{
  "num_attention_heads": 7,
  "norm_eps": 1e-05,
  "rope_fraction": 1.0,
  "init_std_qkv": 0.0369,
  "init_std_down": 0.0,
  "batch_tokens": 32768
}
MLP neurons of a small language model. Each row is named by its layer, matrix (gate and up: input weights) and neuron, and shows model dimensions 96-223. Each number is 50 + 10 x the weight over its row's rms, rounded and kept within 0 to 99. A neuron's up and down rows have the sign that makes its largest values positive.
Before each neuron's rows, "fires on" lists the tokens most often at its 100 highest values on Wikipedia text that the model never trained on.

fires on: " to", " from", ".", ",", "O"
L4.gate134:46 46 48 70 47 59 70 41 54 55 37 61 45 64 69 39 50 46 51 45 36 37 41 54 47 57 49 49 45 57 55 42 61 39 43 63 15 59 52 43 48 43 56 42 47 76 49 56 51 67 47 41 55 51 47 45 67 54 58 49 59 45 44 58 65 40 63 34 56 40 54 49 52 45 41 37 57 66 53 60 54 44 48 55 51 57 41 63 48 41 64 35 38 43 32 60 47 40 42 43 54 49 55 33 39 61 62 55 41 47 48 59 48 43 37 47 46 50 39 47 36 48 47 43 36 55 42 35
L4.up134:44 44 63 50 54 44 48 39 43 53 46 53 60 31 30 51 43 52 55 47 47 41 35 63 39 68 41 49 49 44 50 48 55 57 50 46 51 64 54 33 44 45 37 66 44 39 72 39 54 46 65 39 38 44 50 54 60 49 65 48 48 46 35 38 71 55 38 48 50 42 54 32 47 55 64 46 63 40 62 65 51 47 47 57 56 53 35 48 50 53 59 53 48 31 50 56 45 62 51 39 48 35 40 59 31 53 46 48 49 54 37 40 37 58 44 79 43 55 44 52 53 46 49 43 44 54 46 66

fires on: " a", ",", " the", " most", "1"
L5.gate311:41 48 58 45 23 62 49 60 82 47 49 45 52 41 47 48 47 59 46 40 44 48 45 37 24 43 50 48 43 38 64 38 59 36 55 49 44 44 37 51 47 65 33 36 44 43 39 54 54 49 30 58 52 47 52 52 53 44 39 51 46 51 31 56 41 43 67 42 61 69 63 49 57 47 47 51 56 47 46 48 24 52 40 43 45 65 31 54 67 53 46 56 49 56 58 50 43 52 57 47 43 62 39 46 44 49 45 44 34 51 57 43 49 54 54 40 69 59 22 53 41 48 50 56 41 49 52 57
L5.up311:66 44 33 50 51 62 42 60 41 41 36 60 48 55 36 56 47 51 46 54 60 34 44 54 44 32 52 43 56 65 74 49 61 51 59 45 58 41 57 45 87 56 49 47 58 48 30 49 74 45 32 60 42 46 59 40 48 50 37 59 49 41 27 53 47 58 51 33 51 33 55 53 50 38 59 51 59 65 34 49 58 31 41 49 45 40 52 46 44 49 53 58 50 54 44 56 41 58 56 39 40 64 57 31 52 61 65 55 38 58 47 43 52 64 44 64 45 51 40 41 53 53 50 52 62 47 43 66

fires on: " of", " in", "in", " for", "st"
L4.gate7:42 46 62 62 49 48 44 48 66 67 51 61 66 48 57 55 60 53 57 50 36 38 44 56 53 51 49 53 40 59 55 41 48 40 33 54 44 57 60 51 44 33 63 60 34 57 41 66 52 57 60 64 65 54 66 68 49 52 40 51 25 46 44 57 60 39 49 49 40 53 47 40 67 54 53 33 61 46 61 50 53 45 52 63 59 58 52 34 38 55 60 57 51 43 47 46 54 43 36 54 41 49 56 53 48 48 56 58 68 68 58 44 56 49 48 56 45 61 74 42 39 45 58 43 41 38 55 24
L4.up7:46 59 56 54 58 41 49 59 43 53 63 51 47 39 35 40 56 54 38 43 36 49 68 51 52 68 49 63 49 41 33 50 51 64 43 46 45 37 37 56 56 41 63 54 47 76 41 63 29 42 28 67 61 59 59 70 49 56 41 50 29 48 42 41 58 63 40 53 43 67 60 31 53 64 52 51 56 40 51 28 26 51 42 40 50 28 41 39 49 45 45 54 45 44 54 31 55 54 45 54 68 47 56 53 49 60 43 41 48 44 54 55 49 53 55 59 39 44 53 47 44 69 60 46 57 49 51 42

fires on: "y", " of", "op", "s", "istic"
L4.gate248:48 44 54 54 42 61 54 41 67 49 43 69 41 38 47 57 37 42 43 62 46 57 36 51 40 45 42 42 55 45 51 34 67 52 43 49 35 52 56 55 39 54 48 42 47 56 51 31 55 34 61 54 54 37 61 49 56 44 66 56 40 63 60 43 45 41 48 33 60 46 37 43 56 60 34 23 49 41 69 50 47 50 45 57 51 48 54 50 45 45 51 51 55 51 62 41 45 55 58 51 61 40 38 38 30 52 45 54 69 54 57 36 56 43 60 50 51 49 52 57 58 39 21 56 39 47 48 47
L4.up248:75 47 45 47 54 62 60 46 58 46 65 53 48 41 42 57 51 40 63 56 51 52 72 44 50 66 49 52 45 51 49 49 48 46 46 57 59 44 51 44 50 57 51 54 65 67 54 44 51 64 49 56 75 44 56 59 45 56 56 40 58 56 27 47 41 58 39 56 51 69 37 28 38 60 39 47 50 60 47 55 47 48 33 35 42 54 39 40 48 58 51 54 33 61 40 47 55 54 41 37 51 49 47 75 26 45 58 41 47 37 35 53 47 45 47 62 39 46 41 65 44 49 59 47 47 40 42 52

fires on: " just", "4", "ed", "d", " renamed", "2"
L5.gate292:54 49 42 55 61 56 62 69 57 39 67 40 44 56 51 29 49 48 52 40 69 47 50 46 42 41 58 40 49 45 47 63 66 48 53 45 51 42 61 36 49 75 44 48 29 70 71 62 46 56 50 57 53 59 38 41 36 66 55 52 67 71 32 51 60 42 47 55 39 62 53 57 39 61 41 45 52 52 41 49 55 49 60 49 52 43 42 48 43 43 45 60 49 46 54 57 58 46 42 65 54 47 59 47 49 78 35 55 50 48 52 57 45 63 50 26 64 58 56 54 63 42 58 48 38 40 64 48
L5.up292:63 45 48 53 46 41 60 44 47 42 61 33 53 55 45 37 29 30 48 36 62 53 42 26 47 52 50 43 47 43 44 56 44 47 69 47 66 40 55 50 52 63 52 71 57 61 41 59 51 54 57 33 52 39 26 45 37 41 31 40 62 54 59 65 47 40 41 40 58 50 41 67 35 48 44 66 63 55 77 47 33 57 50 30 58 29 58 35 40 57 43 57 38 40 38 41 40 60 48 45 37 67 49 68 57 45 58 59 39 20 53 43 52 37 52 47 61 58 53 43 49 31 40 57 42 47 45 47

fires on: " on", ":", "On", "born", "we"
L4.gate106:48 38 56 48 62 43 47 61 46 53 52 49 53 67 51 59 38 60 59 47 50 42 45 35 40 50 36 35 54 54 58 58 43 54 44 50 34 34 54 42 57 54 44 49 24 52 52 57 51 47 47 44 49 31 49 70 74 45 48 49 45 51 51 31 61 43 64 49 36 49 46 57 36 50 52 46 61 55 66 49 74 60 47 66 50 53 60 46 53 50 56 41 70 51 44 47 44 29 72 48 61 51 61 47 47 57 41 60 58 47 55 39 51 45 50 61 34 44 47 29 50 47 54 36 20 25 29 49
L4.up106:51 48 50 46 46 44 58 47 48 74 54 53 46 46 43 52 47 60 33 45 55 57 42 66 49 42 35 65 50 49 54 52 43 35 37 55 56 41 68 54 67 56 39 47 44 43 37 47 35 51 60 58 66 38 54 54 63 41 42 39 56 52 52 41 55 47 40 56 40 45 63 39 51 65 47 43 80 50 56 69 63 56 40 32 66 67 39 48 61 59 45 63 69 61 42 40 51 59 63 52 53 62 59 49 54 63 29 50 43 48 62 59 53 55 56 40 43 50 39 38 45 50 39 63 42 53 53 52

fires on: " is", " born", ":", "born"
L4.gate224:36 33 60 53 50 50 49 60 49 40 56 51 40 54 40 46 41 57 56 47 54 56 39 62 58 44 33 42 54 52 40 74 49 59 28 53 50 41 63 67 61 60 43 55 40 68 45 39 40 47 61 60 67 44 49 67 57 63 58 42 51 64 59 37 58 35 57 29 55 69 39 50 45 71 35 66 48 43 41 45 66 43 68 60 52 36 49 61 34 60 67 48 65 52 69 46 50 51 56 57 41 42 53 44 86 59 42 32 55 50 54 47 40 46 43 50 47 55 49 54 43 35 45 51 47 30 40 49
L4.up224:38 31 65 62 65 53 64 67 57 47 54 51 51 49 39 50 44 40 40 45 41 49 46 52 56 40 45 56 47 54 49 60 65 51 47 58 55 51 62 51 60 79 41 49 41 47 47 45 39 55 60 60 47 59 39 68 63 44 60 39 50 50 46 45 34 66 52 49 55 61 43 44 32 47 40 62 57 37 44 41 44 50 41 42 44 36 56 45 44 49 48 57 50 37 45 51 47 55 45 48 37 43 56 15 63 43 42 43 46 45 43 45 52 55 46 46 44 54 48 49 45 47 50 40 45 53 53 37

fires on: " (", "-", ".", "'", "(", ","
L6.gate316:32 58 48 49 60 62 45 41 34 56 47 43 55 30 43 41 44 59 50 44 43 44 53 46 41 46 56 57 65 42 50 61 34 51 39 35 60 45 58 57 63 51 46 28 24 57 41 64 41 64 49 55 66 38 38 49 59 44 73 40 51 55 44 24 51 48 64 37 64 47 74 36 40 48 72 67 62 44 63 50 23 46 52 51 61 49 45 50 43 66 51 52 53 36 52 61 54 51 44 55 59 60 57 62 57 51 47 59 42 56 54 51 32 36 42 72 41 71 67 40 49 47 52 54 59 50 58 49
L6.up316:58 66 56 60 54 47 58 46 36 56 46 45 42 45 53 45 43 41 52 62 49 41 51 58 46 67 48 36 30 36 44 63 50 47 24 46 50 59 57 54 54 47 51 31 58 67 58 40 51 43 62 71 57 56 66 50 44 49 53 55 70 49 55 30 39 39 65 43 54 42 45 43 52 44 54 47 39 43 43 34 45 50 61 23 43 55 38 61 46 37 59 46 56 50 52 57 37 41 57 41 37 53 62 42 51 66 45 49 50 51 66 55 69 65 66 36 51 46 49 40 35 52 59 53 54 49 46 52

fires on: "8", "]", "sum", "4", "us", "ed"
L5.gate275:60 52 60 63 64 66 51 31 64 56 62 55 40 62 48 48 55 54 50 46 51 27 41 54 51 42 50 46 64 49 45 42 65 53 47 45 53 38 46 64 53 57 43 55 53 64 63 45 77 63 51 54 50 53 28 44 40 52 44 45 63 55 54 66 39 63 40 51 41 49 61 60 19 48 61 48 54 60 61 48 24 44 44 50 67 51 56 55 44 34 49 53 48 46 47 40 35 39 35 55 46 55 53 50 55 60 41 54 71 50 45 36 52 50 43 61 57 55 67 42 53 46 55 42 34 48 46 42
L5.up275:58 58 46 56 58 41 57 59 41 66 26 28 47 43 57 47 51 52 51 44 56 33 67 47 33 58 51 53 49 65 47 48 54 50 32 37 61 55 49 56 52 46 65 66 62 66 59 57 33 43 62 55 54 51 66 61 48 45 38 39 59 54 45 48 46 43 46 73 53 58 63 47 50 57 50 61 53 30 65 55 51 66 69 48 58 45 63 58 44 58 56 58 47 41 64 41 58 55 59 64 39 49 49 48 55 40 33 68 58 59 34 39 33 35 51 51 66 45 61 42 41 57 48 68 53 50 61 40

fires on: ",", ")", " |"
L4.gate16:33 38 71 26 52 65 68 49 52 47 57 68 44 54 65 55 40 71 60 30 45 49 52 47 39 56 34 45 46 23 51 57 58 56 53 42 55 67 44 51 49 50 37 45 45 45 73 37 56 47 32 57 54 49 43 45 44 51 55 55 44 45 44 41 46 48 40 58 40 45 63 52 54 50 44 33 62 42 52 45 42 51 51 55 42 59 31 41 47 46 62 53 52 52 57 47 32 47 49 42 45 57 37 45 45 54 63 61 53 58 33 28 46 49 66 54 42 51 49 48 56 54 53 52 45 41 46 68
L4.up16:47 39 52 65 67 35 54 56 51 59 48 53 34 50 47 45 51 37 53 54 37 53 44 55 58 55 33 35 50 44 50 54 55 47 38 45 65 68 50 36 43 40 56 51 47 47 53 62 56 63 43 61 55 33 36 58 54 40 56 45 61 36 38 65 38 61 39 49 46 46 57 34 76 49 66 59 71 45 51 35 50 28 57 53 40 55 53 54 32 57 47 37 49 38 28 33 59 44 56 56 49 74 37 50 43 41 44 56 52 60 46 39 55 30 40 45 60 40 38 38 45 56 44 40 61 45 58 59

fires on: ":", " /"
L4.gate141:28 53 61 63 46 49 44 38 52 26 53 51 65 67 63 62 61 67 51 49 64 64 49 44 46 24 60 47 54 60 51 63 55 48 59 65 40 39 57 56 52 55 45 61 40 65 50 56 47 56 51 49 46 41 48 47 55 61 54 49 44 39 47 47 49 50 61 50 42 79 54 52 49 60 30 55 72 60 62 40 66 67 59 69 58 52 51 48 54 57 58 29 56 51 53 44 53 49 48 50 43 44 48 56 48 46 61 25 59 49 56 67 55 52 54 71 44 50 47 44 71 59 44 36 48 18 32 47
L4.up141:31 58 54 61 48 39 56 40 54 40 42 52 58 49 52 55 50 63 51 48 38 61 51 44 41 49 63 59 48 56 61 47 53 50 48 56 35 42 53 52 58 43 49 53 26 48 54 46 47 44 49 34 36 41 37 48 56 43 64 38 53 39 60 48 63 65 55 57 43 79 47 52 50 39 56 47 62 54 26 41 48 69 45 36 50 55 55 55 63 45 63 75 40 61 33 76 49 54 34 41 64 50 44 77 50 56 48 50 74 47 61 49 37 49 49 57 47 45 30 45 48 35 53 43 61 54 41 55

fires on: "\n", " (", ")", "W", "Re", " Re"
L4.gate255:47 63 62 51 52 31 45 50 63 69 32 46 54 62 55 44 57 39 50 54 57 55 36 55 38 64 60 56 55 25 77 51 48 61 54 50 49 56 43 28 54 53 54 42 41 59 48 64 27 32 29 19 47 25 51 68 55 68 54 40 47 56 37 43 55 39 58 54 42 66 63 63 34 38 53 48 61 47 67 51 57 37 56 56 61 48 47 51 58 52 44 64 51 62 47 44 52 45 49 44 58 52 53 54 57 67 61 58 49 41 61 67 47 54 60 66 46 36 50 53 50 55 45 66 54 44 46 61
L4.up255:61 52 52 53 58 56 54 51 58 50 62 60 59 49 59 46 66 36 52 59 51 48 59 62 52 53 69 37 46 41 52 66 54 48 57 47 58 52 62 36 45 39 50 34 53 52 56 44 45 44 34 65 39 49 44 61 58 52 57 33 36 58 40 39 58 38 38 57 57 46 49 53 34 37 61 36 36 43 48 54 60 46 50 67 45 49 38 44 60 43 47 61 46 47 41 42 48 60 45 42 52 47 69 46 51 64 51 36 54 41 51 63 46 49 52 51 47 67 49 54 61 64 42 45 70 72 32 57

fires on: " in", "in"
L4.gate45:51 39 52 57 56 57 48 58 62 59 69 60 70 35 45 40 58 43 54 55 59 41 42 30 56 56 38 54 54 33 41 42 53 44 47 60 46 60 50 68 41 51 28 67 33 58 39 53 51 26 46 39 62 65 61 44 56 46 56 54 41 41 42 60 47 50 45 42 53 58 62 63 47 55 43 49 32 52 59 43 48 52 55 45 58 55 69 33 44 50 50 46 55 40 50 70 44 48 53 42 49 50 35 17 58 55 70 59 51 48 44 27 53 42 48 52 41 29 64 42 42 48 62 46 53 48 52 45
L4.up45:29 65 47 49 52 56 48 44 74 38 68 45 65 49 53 53 56 55 49 50 49 52 50 56 53 46 31 39 41 72 47 52 43 51 34 49 44 41 50 37 52 52 61 52 36 31 67 55 38 51 59 52 53 33 41 70 57 75 54 49 36 61 51 46 40 44 41 34 45 54 70 57 54 49 29 31 54 45 31 44 47 26 51 48 55 51 53 63 54 44 56 36 50 49 56 40 48 58 48 44 52 58 53 63 34 48 60 53 53 39 57 54 55 45 53 39 36 55 61 46 37 47 59 41 41 43 33 49

fires on: "1", " |", "4", "0"
L5.gate55:48 58 47 81 74 54 35 37 46 63 40 52 47 55 62 55 61 43 73 54 59 59 34 36 50 45 40 46 44 49 66 45 45 51 53 56 46 47 51 38 49 38 45 53 36 61 61 55 40 47 47 46 26 63 64 41 60 54 32 42 53 59 71 73 47 57 49 32 44 60 44 46 67 51 60 39 48 55 82 49 42 42 45 61 63 43 50 46 56 29 57 55 67 50 66 48 52 61 51 56 44 63 49 64 38 55 61 64 45 48 56 42 49 38 54 31 30 47 47 51 28 45 44 61 54 36 44 44
L5.up55:31 41 46 56 61 49 58 51 45 48 40 45 56 49 49 37 56 44 45 51 53 57 64 48 60 55 35 33 46 43 61 80 55 51 56 34 59 48 39 42 59 64 73 60 56 64 41 55 41 45 64 48 45 50 54 48 47 47 57 41 45 64 50 51 44 25 34 51 48 45 45 48 58 40 45 42 39 65 68 50 54 34 43 58 45 48 53 37 46 44 38 41 59 45 54 42 46 30 56 56 33 50 43 51 50 58 76 63 55 59 64 30 48 57 52 48 30 55 55 75 61 63 54 45 49 40 54 36

fires on: " dis", " /", " Dis", " Fo", "s"
L4.gate292:44 53 50 40 48 46 56 36 60 52 64 63 53 64 82 51 41 50 47 67 47 42 47 53 51 34 35 67 50 47 54 36 32 56 58 32 49 60 51 68 36 46 68 65 47 45 36 66 49 63 49 35 26 53 55 44 63 46 56 48 55 36 41 66 35 40 54 52 47 55 44 55 51 24 31 37 49 54 53 56 44 55 60 71 51 48 49 57 49 65 49 48 52 56 52 39 53 60 57 69 42 38 60 38 42 46 31 44 55 58 41 55 62 62 46 66 55 66 46 63 56 47 52 53 53 50 52 53
L4.up292:42 60 52 44 43 52 41 59 41 45 52 47 53 58 45 54 52 66 49 40 48 56 54 67 44 56 44 45 42 43 66 33 44 42 50 43 69 72 73 59 54 49 47 48 55 43 37 61 59 50 66 30 57 54 52 58 51 43 36 37 42 47 47 38 69 57 45 39 37 29 70 63 40 34 45 52 52 46 52 47 38 62 49 27 46 41 56 55 49 61 38 48 68 35 42 36 67 60 53 32 32 54 51 64 44 48 68 64 38 52 44 46 49 42 56 40 39 61 49 52 44 41 47 53 66 69 41 49

fires on: "s", "ed", " to"
L4.gate177:70 34 45 64 72 60 34 41 60 44 42 40 55 36 54 49 38 41 55 40 48 61 64 48 48 53 55 44 47 49 41 49 65 62 57 43 65 50 49 74 52 54 59 53 35 50 28 52 44 65 46 44 50 25 61 40 58 41 38 72 46 61 23 64 60 28 51 42 54 56 66 45 43 37 40 40 62 58 50 47 46 56 54 33 46 54 47 40 41 49 43 41 50 44 47 48 48 50 55 53 50 39 65 56 33 58 41 36 57 51 66 61 33 59 50 59 41 60 49 40 51 41 65 26 54 61 58 42
L4.up177:44 59 54 61 59 65 52 35 51 50 37 46 54 35 46 51 60 51 63 61 33 59 57 51 42 52 44 38 53 58 61 42 66 61 50 51 63 62 47 58 55 52 61 73 51 52 62 46 43 47 36 45 46 62 54 47 52 46 69 31 63 54 35 50 43 40 46 49 35 43 46 28 43 50 40 37 58 53 52 65 64 52 41 44 36 53 59 47 58 67 49 64 57 53 46 67 25 63 50 34 44 44 59 52 42 58 30 32 41 25 41 46 54 53 51 53 50 49 49 50 56 32 56 44 55 55 38 60

fires on: " |", "S", "wa", "C", ";", " at"
L6.gate28:48 39 27 52 45 56 48 64 57 64 61 57 49 51 51 38 50 56 39 63 45 38 47 37 49 29 48 46 39 49 42 30 58 56 68 43 40 34 33 63 50 59 44 56 51 63 58 45 42 49 49 50 38 58 42 39 62 55 31 46 54 49 70 64 33 36 46 59 43 65 54 57 61 62 50 56 35 46 42 51 53 35 53 57 58 52 71 46 37 62 34 53 37 37 47 40 49 50 41 59 54 60 49 46 52 35 55 67 52 50 53 34 63 38 67 53 45 34 60 35 46 47 47 62 63 53 44 54
L6.up28:46 37 41 49 65 46 51 48 38 49 50 45 34 59 55 60 64 44 39 45 28 37 35 37 58 52 47 57 72 65 42 45 60 47 52 42 43 61 41 52 46 53 53 69 42 41 36 49 34 60 61 46 56 56 36 55 62 56 50 44 42 42 58 43 61 58 45 56 39 43 50 58 59 80 54 60 58 61 42 54 55 49 41 62 55 54 39 49 51 49 40 47 42 36 47 63 60 69 43 73 52 69 45 44 52 35 57 56 54 61 38 49 45 41 47 54 49 61 50 39 44 35 50 53 45 42 59 61

fires on: "–", "-", "/", " (", "("
L6.gate89:27 57 50 51 56 57 51 54 25 60 41 45 52 40 40 46 57 60 42 53 37 43 47 49 39 40 60 68 50 48 70 42 39 49 44 36 61 50 42 58 44 62 53 42 52 48 52 55 63 70 51 46 37 63 50 58 42 49 37 65 53 53 53 49 47 59 56 52 64 45 55 47 40 41 39 52 60 47 65 64 29 43 60 63 39 35 53 57 37 38 54 33 48 55 64 46 51 37 53 41 41 58 49 46 40 30 53 45 42 49 46 41 40 46 45 62 54 37 66 54 57 33 40 77 44 40 47 44
L6.up89:58 37 59 43 50 27 49 41 59 48 42 43 61 64 54 56 38 44 49 48 57 37 60 52 34 52 52 54 72 44 38 57 44 69 55 62 40 53 62 59 55 63 33 62 44 41 50 50 33 57 38 60 26 54 59 64 63 45 48 44 48 55 56 64 58 42 35 49 44 55 45 51 56 37 60 51 51 69 51 49 44 39 47 43 62 42 40 49 57 54 42 38 49 51 53 41 51 47 51 58 48 65 59 32 44 49 41 59 56 40 54 21 53 31 38 41 49 28 45 53 43 34 44 34 71 41 34 39

fires on: "1", "-", "2", "3", "4"
L6.gate213:46 42 50 51 49 70 57 41 55 62 50 39 43 53 49 44 74 44 45 35 50 61 39 51 42 55 41 50 54 67 40 47 39 43 67 43 47 44 44 46 61 12 61 36 47 63 45 37 49 49 58 39 61 60 64 46 40 51 59 52 42 65 63 65 57 51 68 50 52 53 53 32 70 52 39 47 58 60 50 51 41 38 61 57 56 56 41 65 37 43 66 52 46 52 70 47 45 61 58 38 61 59 67 56 46 47 81 61 61 41 50 32 47 36 42 66 56 36 52 40 55 42 67 43 36 62 53 38
L6.up213:47 43 53 61 59 77 43 51 53 46 61 56 57 53 55 60 59 42 44 45 49 62 69 63 47 63 53 49 44 56 48 50 49 47 59 54 48 61 48 53 53 57 46 61 51 52 64 53 53 57 58 71 55 68 38 54 47 58 43 41 74 50 34 45 40 55 50 43 36 60 52 53 50 54 57 50 46 40 66 42 41 30 45 56 50 43 48 37 50 52 35 56 49 31 63 38 23 49 42 57 66 44 32 54 47 39 39 40 28 69 48 61 19 50 47 63 44 62 63 66 62 62 34 62 30 54 36 56

fires on: " career", " /", " Sc", " |", "wa"
L4.gate245:59 58 37 58 63 30 67 46 56 59 41 57 48 45 41 47 53 45 51 39 72 43 46 65 35 33 36 69 56 54 38 59 41 47 48 53 38 42 59 42 55 61 40 45 61 55 50 50 37 57 38 38 40 47 36 39 60 38 45 40 38 49 68 58 31 45 56 62 53 56 57 56 59 56 48 59 57 65 53 56 53 63 47 57 66 41 58 75 38 60 56 43 42 48 62 47 51 63 50 36 26 51 36 45 49 55 46 47 43 47 51 41 55 15 47 54 50 62 52 32 49 55 57 57 61 48 46 55
L4.up245:45 51 48 45 51 56 53 48 60 39 66 60 52 61 60 65 51 61 39 43 58 62 47 57 38 35 46 42 55 66 50 38 51 49 45 63 57 53 37 58 39 37 68 48 42 53 50 40 48 64 34 43 42 44 52 54 45 55 48 37 48 51 51 55 39 54 50 41 42 37 71 50 58 41 65 70 69 47 61 63 49 48 49 44 33 55 43 46 38 64 38 59 48 51 41 59 46 47 55 50 51 46 47 60 50 34 45 28 43 30 33 63 54 24 42 63 38 42 70 46 45 54 60 65 53 48 45 55

fires on: " |", ";"
L6.gate283:55 51 54 44 46 54 56 48 54 59 35 57 45 44 61 65 48 47 49 46 38 54 48 43 41 47 44 73 31 38 40 50 48 46 66 62 45 53 57 53 48 41 72 48 62 64 52 49 44 60 64 49 31 46 41 43 54 62 39 43 43 60 60 60 41 46 65 45 33 39 62 60 53 55 39 69 66 54 52 69 41 54 76 47 52 68 42 37 39 42 43 37 47 47 33 50 44 46 45 56 53 70 54 45 33 67 58 49 46 34 46 53 49 65 53 66 56 59 42 44 33 51 57 65 65 46 38 47
L6.up283:43 40 53 43 70 44 43 59 45 51 66 58 44 49 55 54 54 41 51 40 63 54 55 38 45 54 46 46 52 23 27 46 44 29 51 46 54 52 55 44 68 52 39 52 58 35 46 62 47 52 42 65 41 70 58 56 32 45 48 65 54 62 42 43 60 40 42 28 40 46 59 45 44 50 77 60 51 52 54 57 35 37 42 39 53 38 30 62 44 46 47 59 54 63 48 31 49 60 44 35 53 53 63 50 40 63 56 64 45 57 36 59 57 40 41 52 65 61 47 46 46 48 55 53 51 49 31 44

fires on: " |", " of", ":", "r", "s"
L6.gate96:42 46 47 53 58 26 46 48 31 34 73 63 74 52 50 54 69 38 51 54 38 45 64 51 46 50 54 65 62 49 50 57 51 47 62 48 44 34 60 54 41 37 59 39 43 54 48 48 52 68 64 53 68 46 35 58 53 42 58 49 45 49 40 62 46 56 36 51 50 70 45 55 47 50 53 70 65 42 51 41 48 48 40 34 42 57 69 43 55 43 42 62 55 65 49 60 50 45 52 47 56 37 53 41 51 43 50 36 58 66 41 65 56 54 32 36 63 42 54 30 40 65 39 43 41 41 45 62
L6.up96:55 44 50 69 50 61 43 46 61 39 49 47 55 61 55 42 42 68 57 40 31 45 60 47 51 63 56 51 35 43 54 72 60 58 51 56 45 47 64 69 66 46 59 39 48 52 42 39 71 40 45 63 53 57 43 31 36 58 44 59 41 64 48 39 42 62 63 38 53 47 63 51 65 52 52 67 53 44 41 53 43 44 51 25 35 46 58 47 49 42 50 72 53 61 48 58 67 42 51 60 50 44 31 55 54 50 42 38 56 64 65 52 45 35 58 40 47 56 50 35 41 57 59 42 44 57 51 57

fires on: "s", " |", ";", "en", " ["
L5.gate140:62 62 51 56 45 49 55 56 40 47 43 47 40 36 40 59 32 36 39 44 50 43 46 57 48 66 48 48 64 58 51 53 28 52 50 75 46 47 52 34 59 33 45 37 52 42 79 58 35 54 34 49 46 56 38 30 36 48 37 51 47 59 57 50 48 57 48 55 49 42 43 56 40 51 47 61 51 49 43 53 40 38 43 66 57 32 46 47 44 58 63 61 44 56 53 68 53 67 43 43 39 47 77 59 45 54 43 64 40 37 47 53 24 43 41 43 53 54 49 38 43 48 64 56 67 51 30 52
L5.up140:42 54 63 43 45 50 48 64 55 34 63 48 61 45 44 66 44 61 49 50 52 45 45 53 62 42 59 70 45 33 47 56 62 43 62 57 40 71 55 46 45 41 60 38 48 44 54 60 57 37 47 51 53 60 49 53 49 38 34 37 38 36 57 47 56 49 54 29 51 58 55 40 46 47 54 63 42 57 31 55 56 46 74 54 49 63 46 64 44 49 44 62 53 57 22 40 43 48 21 48 50 59 51 52 46 58 46 68 50 54 32 43 50 50 55 45 50 45 60 38 54 39 35 64 38 35 40 46

fires on: " K", "2", "6", " P", "ch"
L5.gate188:39 52 74 67 44 31 41 63 34 50 45 43 56 43 56 53 44 51 34 50 47 42 56 50 50 47 50 50 52 42 65 64 53 46 71 36 55 51 66 71 59 57 61 54 43 29 57 47 43 42 48 42 65 63 38 57 69 53 58 43 52 47 55 52 44 63 54 55 55 51 36 51 40 80 20 37 38 51 33 51 57 49 46 45 39 51 46 51 56 72 53 45 27 42 56 66 53 36 40 17 59 52 55 49 66 51 41 46 54 52 49 52 68 46 43 62 56 68 40 64 51 61 39 49 48 39 51 44
L5.up188:53 48 49 71 56 42 59 46 43 67 34 63 55 42 56 68 47 56 59 56 33 45 62 33 50 59 42 37 70 45 49 50 33 41 49 56 54 34 44 46 61 55 59 37 37 44 62 55 47 45 57 50 42 60 33 55 70 57 55 56 62 46 53 51 35 65 50 29 45 33 47 58 39 67 34 64 33 52 44 38 34 42 45 51 35 54 48 37 53 54 48 46 46 64 52 49 49 45 39 52 54 64 48 48 40 55 38 61 54 59 56 58 61 51 63 53 51 47 48 69 43 50 39 79 50 43 58 38

fires on: " P", "P"
L5.gate109:49 51 42 42 44 38 53 75 45 38 41 57 54 42 67 54 64 42 38 55 41 51 36 39 29 31 66 54 64 54 47 55 48 43 66 57 37 66 71 46 46 45 45 47 38 51 69 44 40 49 45 51 44 36 62 54 55 53 52 70 59 54 46 57 52 54 47 49 47 65 56 51 45 51 41 54 65 37 55 48 42 57 45 35 48 36 44 42 41 55 42 30 45 67 49 47 54 39 59 49 52 51 63 56 59 56 51 43 45 41 37 58 64 46 43 56 59 72 55 68 37 48 43 42 61 28 80 52
L5.up109:49 50 46 63 41 40 67 60 30 39 31 62 34 53 65 73 44 38 49 53 54 35 48 44 44 48 80 58 50 44 63 56 52 66 62 48 54 61 47 43 32 38 56 52 39 59 63 58 53 48 44 53 42 46 46 55 33 58 57 41 54 47 67 51 43 47 67 54 43 33 35 40 40 35 52 42 46 47 41 54 49 56 48 48 53 51 57 51 38 59 55 53 49 44 45 52 67 47 30 55 62 55 61 61 54 55 46 43 44 49 49 51 45 28 51 35 53 37 41 44 65 57 49 59 37 55 54 41